Weights of a small transformer language model.
Size: 16 layers, width 192, 3 heads of 64 (1 for keys and values), MLP 768 GELU, vocabulary 583, 6.65M parameters.
Architecture: untied embeddings, normalized queries and keys.
Training: 229M tokens, 13947 steps.
MLP neurons of a small language model. Each row is named by its layer, matrix (up: input weights; down: output weights) and neuron, and shows model dimensions 96-191. Each number is 128 + 24 x the weight over its row's rms, rounded and kept within 0 to 255. Numbers have three digits each.
Before each neuron's rows, "fires after" lists the tokens most often just before its 100 highest values on Wikipedia text that the model never trained on.

fires after: " N", " a", " D", "'s", "ig"
L10.up656:136125142124143125126109109158150127175134136098152136136119088133127105159117122117148136165131140128140158118104164155134121144123107147148131089112152140143080139137111059154176129074105136172138113121131115123129070164153113146136085123156149158126128108115148160145070141120135106077
L10.down656:165180149096125129085112123124107162150115117123110133090111134152146091123146156102146113108157053131130166087132127164136171124122155119114120138161073130102134135140121103137098113149106149110146117124104148127150128120110138155100143197078101142089123118143146142081122156094139166134

fires after: "b", "f", "l", "-", "al", "igh"
L10.up550:124084136080109144135160116125116135156100162165150144130155168089136162131140142126129098159128149105113148101105139121175137098140085159117166101141117148164147096130110098150116152157115100141119169152141144164151164140112169130093102101168132123101127103119154117134116164136129109088
L10.down550:147130114120138158134117152161139171143121070116159095151132115136126154108123144143108154148151115136136108118142108138102077129105146165148122139128141116123166150113179144170115134130081098125146143102100145110144084119135098148174134143140137113147168140144125121111103159164133104159

fires after: " d", " r", "es", " D", "ed"
L5.up690:073111119145134122054138156116118166151160109121125114116120127156132122138121126132146140182149159122159157110117074164180130110125179158092124133142143124146129183121124139162113122133132186108118138102116166117112082138165162114182141137138117138112153117138087095165126148146119124175
L5.down690:122118134142169097137137139144133085143161138168114127151155128135144122105145166117156136134118147128116068108123115137145139129108138128115142129113117113142125118111170124114128094140131110116107120152135136164119117117143116108071112163122146136156113049106103130146103092135060158145

fires after: "h", "u", "en", "g", "m"
L11.up612:100130134153097135143119132136141101162111108109149129143123160144111112110107130140120110104086125128122176109135125139097143145093135141078072115136120149152080116103149129140119118080107112162156141125120183097161093109112121156113149129128103155145069138122102072126128112162141154164
L11.down612:106144094115122135123140099144105112157092161135121101128123155154131148131149155163127111182103132118131099118110135139151167091111155109115166106103145093112125101135116138108144119158121105092152132172147086139118136176106147101127146133117133140071148140125147138134143131140135153111

fires after: " S", " R", " C", " T", " A", "T"
L5.up382:080116168117142129108122170123080105081078151168104131131109149141120127112128125162103114141126118112122158100124184113145095117096106155154119103093155142132137126161095090097100150162127118140097125104142142124155136134133151142110140106093129151158154186106120169127099137147121136150
L5.down382:117166173132104116117119158121109102170124112080095127136142138091133114119099100105113163063117116105123141123149122120152113158150142145127163113134128145126114094132173097080081126100130163125125146144130171182108115124139150117106123126137127163110081120111137107130121141102148116116

fires after: " W", " C", " P", " G", " K", " T"
L6.up266:115142117131161127113115177130112102105133150099110159137142134120126131122126149186153137080147080117168124154052115113132121131134099122185130126134111125154137099139123124109124146122132174116123147108116107150117125116149140119119165089091116084168132131147135164131109131134143155140
L6.down266:113130133173128116106134153107099104156132129150139129176155152087074071133132147125135133117105116145107142139104154166144124091191113125135179110101128137127108168132143119101136154104142118083140137129124122112158133125126141131127084112154137186130136127118151141117095148143125099135

fires after: " R", " re", " s", "R", " r"
L4.up648:102123136099131114147117104119129118126135122146153091105141093142132074129097096125147128159116132154107183121097125147107102095148116152133152127118127126153122128158121144145114138137117163133152116125101180134153139117179112137180143134093122122121083141134124163136098144120095074126
L4.down648:099168168093122120105141152139143102132119137098120091125121152150119088112131139146134142092097129156149138127139116140126105138125188137144108106162131159118101110104115103154087088149121147108113102154132104118142138109116095107124107189146166150139105109117097082137118094130129096138

fires after: "-", " ", " (", "/", "a"
L5.up66:062118114135085147122074129158116112149089128099141126131123167106157134129128139100136099149141148175164160096098160109123119151152130132107181146154133131151142149090122109102113111114100147154152120133084154120100138127113150125146100099140142176164142140153153146169120142159175093093
L5.down66:113134090140127129162139096098118097091106108171201124145116108127122140135150130102117082150135105102152168133162122127108159157109138116101134094162161122107156176088114137127101162142129144104161122090137144142160131126101126098128098132131126100106137111108126145153144160141096176086

fires after: " P", " C", "P", "p", "ip"
L4.up482:133055156164146162091122168096139133138150151128120134129120133141111140078134104178154154158137149122123110113055115132123141095125137144142117083193127129097152106111114125138118132125161159141117109121093123165102109145150105121108119091101133085133154168095132173154099082165136136126
L4.down482:124133142172091129121125143121145117142138194180121153142144121112142145117129090124119130124163130149144128132149132162143168104094161125130138119141115132110136063110107111144120130126109116121137113123147132131129117118104065101121096125109129121117104112101107140069163133109150175130

fires after: " pl", "b", " st", "l", "ist"
L5.up527:157118115137145136118081086102113129133131154126110099125152159119134146173122117098136150116164161098130164104119117113154114101127176172111144143154162103163167100120107132146128123105136137162140158195120128139110158149146137152092141106136099136138125140126128125121096146119096125064
L5.down527:127137124145102166143093105113138102142137096146168086119107106139126106091135120126109182103121125085124130107171101115140127124130152107139134107139086167128120129089118142123131117151135131133119150186102112112123140119167135127177111117118120140153159164118113130118140155116115146124

fires after: " r", "im", " re", "up", " D", " d"
L6.up241:097150113104113141102111144137091138090150123161128140126125136164104097119145148143161160145143133121157145125117112116124150161117133145133106103142127169140164116093128121192144117128116169118150125072106143135154096094102128097089122145127105098131098136125119111154138138150126132142
L6.down241:127122136130157073108134102139142094119138119124120121122144102114111114113091131140137103126173116110152129160149137169110124150134144119135123082130100117115137073169145142130144088085154156115130123142107157132118125126152193116111109096132102115113120108110116120106123092135092177125

fires after: "c", "an", "ec", "s", " re"
L12.up167:124060150117114133119143131145156148108134119118154142107147167112142097160108150123170151114128118152140147106137149103148108165140123156117097111119100144142111128126086116092097148104094155127122129119066118106123139143149118084099143085100130120116171124138126115128127133118118111129
L12.down167:149095153132107143124107115120130157107115139138119153098151111079166120140105137144079139100111074111122113103116142086176100156143099106132109130179117104155163140164114119141141133174130092105125086158119163099120130117151123116133130165125144063140140135110111169138123103088097135124

fires after: "er", "r", "g", "m", "ear", "c"
L9.up567:108080183155140133163110147117122154148140104087150157172139152142111131088097114149143142140146181122121100156129116119177151133094090102117121090134099124178112159121113103130106133135094117139125108160155156189139130111118082130124124132114133149115145123147148116149136131125141120132
L9.down567:126160117114144121105111159141131124131115096112120132101140156106151123157106146165169135090121119129101136140137086116134069117134125142152127144088118163160143065151138113160126120130117121093157092096130122107141131131184141168152160104114152159126108146134084095138128097126100116157

fires after: " (", " \"", "\n", "-"
L4.up626:136136111175148114112091084156122152136131117170150130152114139113122074112153115104142113140161141147119167092142116072101133155139101149089126080124113131109122116127122125102142150149091128153151140108131120138114160142128111138145161130123151131156133163184105149183090144177126095160
L4.down626:133110104115136156136124104124156154097107099141115095156120153137152111141147167114147105144110134112106131115145137111125117075129121141098156114176175103092157081127108132146136111114149090152143126131153091106142082152132134139163151148147096104067117054121115143162174115102115122102

fires after: " c", "l", "c", "ec", "r", " l"
L5.up230:048109145138130149141113090140127148103110145126150144123166146111138118133097155066182148059156135150100161150149142125112153155117115143140128109124118135118135138138109132144147114114134104127126127142131112099139159128088151084088145122147106106100196177146131115129138104128154107155
L5.down230:125143122099097173163174103114136167119105168135121120112149110131139100146131106142114137116135101148138113135144151111153126191119112134081146100119131106089159160128115124119129152137098096139111146111149137111166113145089136111089142135089112104113176164108156141119159122136084133158

fires after: " c", " p", " P", " e", " C", "h"
L5.up684:131116122166123155155156133168178119141138158101094130135119099096140125171120103133161139122111139164075152131082135124121176137150147108147140097105160118141129073126088108093164107103091121139144143122148156128149103130113136149104119115079108121131104136136113122099122146097130159147
L5.down684:109146137102110138131147104166106143099145169124154122093169128092132107080123122144117106145143133110054105129114081094135127155149119094190146117117103081129158103141118124146179130133086119144176119133129155111153087148094120105120081141132127143182105141124146136163116151126126110145

fires after: "v", " v", " sp", "p", " f", "ld"
L10.up704:132114113138123094098128137114108093082119105112141105111134125160150141147119155167131082152132138130124111119105172109108110090131134136125163150106129108153152093098117150136101151086148141170136122113119165108127177104108133122126114116148101090156104132134150110112108073140144131132
L10.down704:126130149132148094157122124123154111110147112153129159130114110140090112095108115089144127153165127160113136102129138116115137127106102097099110122145113158107073107149114153134131162192124156120159164140097108143152142163120121135119106127150123112170180114134102148101119107072157132146

fires after: "m", " V", "he", " P", " C"
L5.up415:147123145182080116153114107154136147077126132113124138138108092099152149113145087154141100139137109159116160132152130166080107111164103111109108126129085145188092083148132109096130141080122110112125173120146146128169173117137115118116150108091083113125094126116110170092133136125146126136
L5.down415:099154160100091151093101146150099106114128109112111120118113107150170132156116119102093140151149119161120118142148141097121116133120132169159154122125112140125124097151097078073105116121123096166119124066143168132110147147153105126163137120107122129114133102152113123151128111113147107130

fires after: " d", "ct", "es", " D", " to"
L13.up375:126126139084120125126144111139137093202091143123106132128132114090173090147133110112118151140128147124125132110137138103058095139146158139094182122094168118148132136127152160101154106093107143125140123120108141144088070095146149112182142129149121097118129157139154106166117117117116097144
L13.down375:103152118147144115137139135113118098140105113163131128130122135109139080160129048118135064093103120135164180139118094161141170101093136134128118157125129116167158169085131139132127157151090120182128110094113109101096140117158143160146125152157119124117095129135112115113095127154144157148

fires after: "t", "l", "en", "if", "an", " ("
L9.up374:123115131129122130117131140125163087155102172123125100143123139125122135140108122186138144136124116175114180114107130149085159161159126120088142162129140148120139156137128161191123083105137099107122129150140084114102137136109127169117116146152145086116124164109088124068146100098102118171
L9.down374:148130120123118122121108124132153175116160110150158117119127144157121096157155155055113112087114093070129108169166119070094129149102136137146088139119133146144133142112137133112164123139158122124136127149094164059150142102157128132128064106134145173141128105167155150108124114134137139121

fires after: "et", "g", " c", "ab", "re", "r"
L4.up326:116110196171111140162061120087093106131145145116174116151118137114116139105086119130117144126128141129182134107120095129135154167110121170122117130139106112158120131138115116140139100110128120123111123088146158127097181134167125119121153121090112134154110146118147121107134153108110144139
L4.down326:088156143111145125095110183111132114148153112149128110127102137138119121109118110150122147117120117106132124099140115111156109098174153180125143100106088129116146172126129103160143134149129076116133102155132104095134165134158133111165113127137167136144155109135089096058155162100142130169

fires after: "en", "an", "c", "ed", "ad", "ate"
L8.up119:156078091165097109094130105153139081124147164112162122096096126090107115171095132188111117145129121153142172123150108098140092160123155156074100106166144108126081144143113184141167164123158115139124151108113108124135092126129148109124147147151147133105147145092104156111100093116145101102
L8.down119:157143112107165142127128128130109125103100089107147148137132155127121125143119135115114106141159137118119139153121118119113185125111096095121125136110140135097118157144085171131194135129146107105118097158108129115118098138157094117092161106168083137149096112132145091104122132163131099149

fires after: "v", "c", "r", " v", " Ch", "h"
L8.up328:131161086131133113115152089114136142082085134131103159108158094167157138110109163171147136186078150087144111119134150128076072122111162107122150130145131179112132124154135148128126119123165097094130083172164101146132158122106124120135127113132117080169146118108129087110103111170155136134
L8.down328:121099119104104120134157169143116120162075120163149135119140124130095159119096136100124188121087099143113140134138145144125117154109120122117157121117125115119148119152124183116096102099126144118153154097138077126097135124141096144118097162148091185108156109139106148111169117112138168115

fires after: "s", "m", "ist", " s", " c", " S"
L5.up209:113084105096162170097135119098105142136150138104073146149116126118142143128116124183141113113133164135160166142147118137134122106151109109176132130132106147119123138135172072121134100117138125123117114109107143139094126102163141123114145080106100175082117105132140123115149094067148145150
L5.down209:112092165145139135125117159183071095110127129179133142175186096135108175107173131104144135089136127114113116096172134165091168167131126104074125144130131129131120097158130155135191081137121147149160110131085132132176139089086101124113100130136094129129128134185090130136107121075121143139

fires after: " d", " f", " re", " r", " R", "es"
L4.up98:119132109107129099137143128148101128122132092113125100117127110145124164074082091126167086137158116140142170167109148117158096126160077179130126133171085135110157146144086148114129130131115137145142138132084189169162132130147114127155114114130127133133149172105133145123121122114116110077
L4.down98:125157147114158120117158101131134160112134122141161111101107184199135098117140153135171148105143125151099146108151137140194131133157103143144130102119096103089150126148105140147127134120152107132160129120135131154125163119092098143117116091131083148164178130170109132153132111113156144099

fires after: "en", "g", "om", " c", "od"
L10.up543:146106127119134099128109125135136178139098128100142125127129152165099131152125174149119130148102129127145161143167097145102130128111121148110110103157104121176131166120113113116135133072103120143143097120073148125134105124116109144139108111125147157146143125149075138157138107174126121100
L10.down543:098105154097130130136187145147120155125113163119146117128101097135119162109108132113145115132110129088094140100116105134105137076102108126158152127154125142136178098160175119145109137127145067111128138125131111129109131143107128112112132162103094105132139135162111131127112098132109125144

fires after: " m", "c", " s", "ass", " S", "°"
L12.up398:162123154137139145084122122110115144123138072196154087151088086135109136144114136134139114170092111145143148149135106153117081118118128094179156164167104136115127120144170097122129158120162138128127169095115124120124126118130136094137136092085141144074108154110131096150147137146153148109
L12.down398:126131149117108094101119133112126137099135084129121148114113138117177145138135112134116141092123145140139110047127149139149140126106126065108109138136151147109117156133109155156132140075119120122101146122123151137076163107112096137125144164105096135090156128158126155120146159105100140161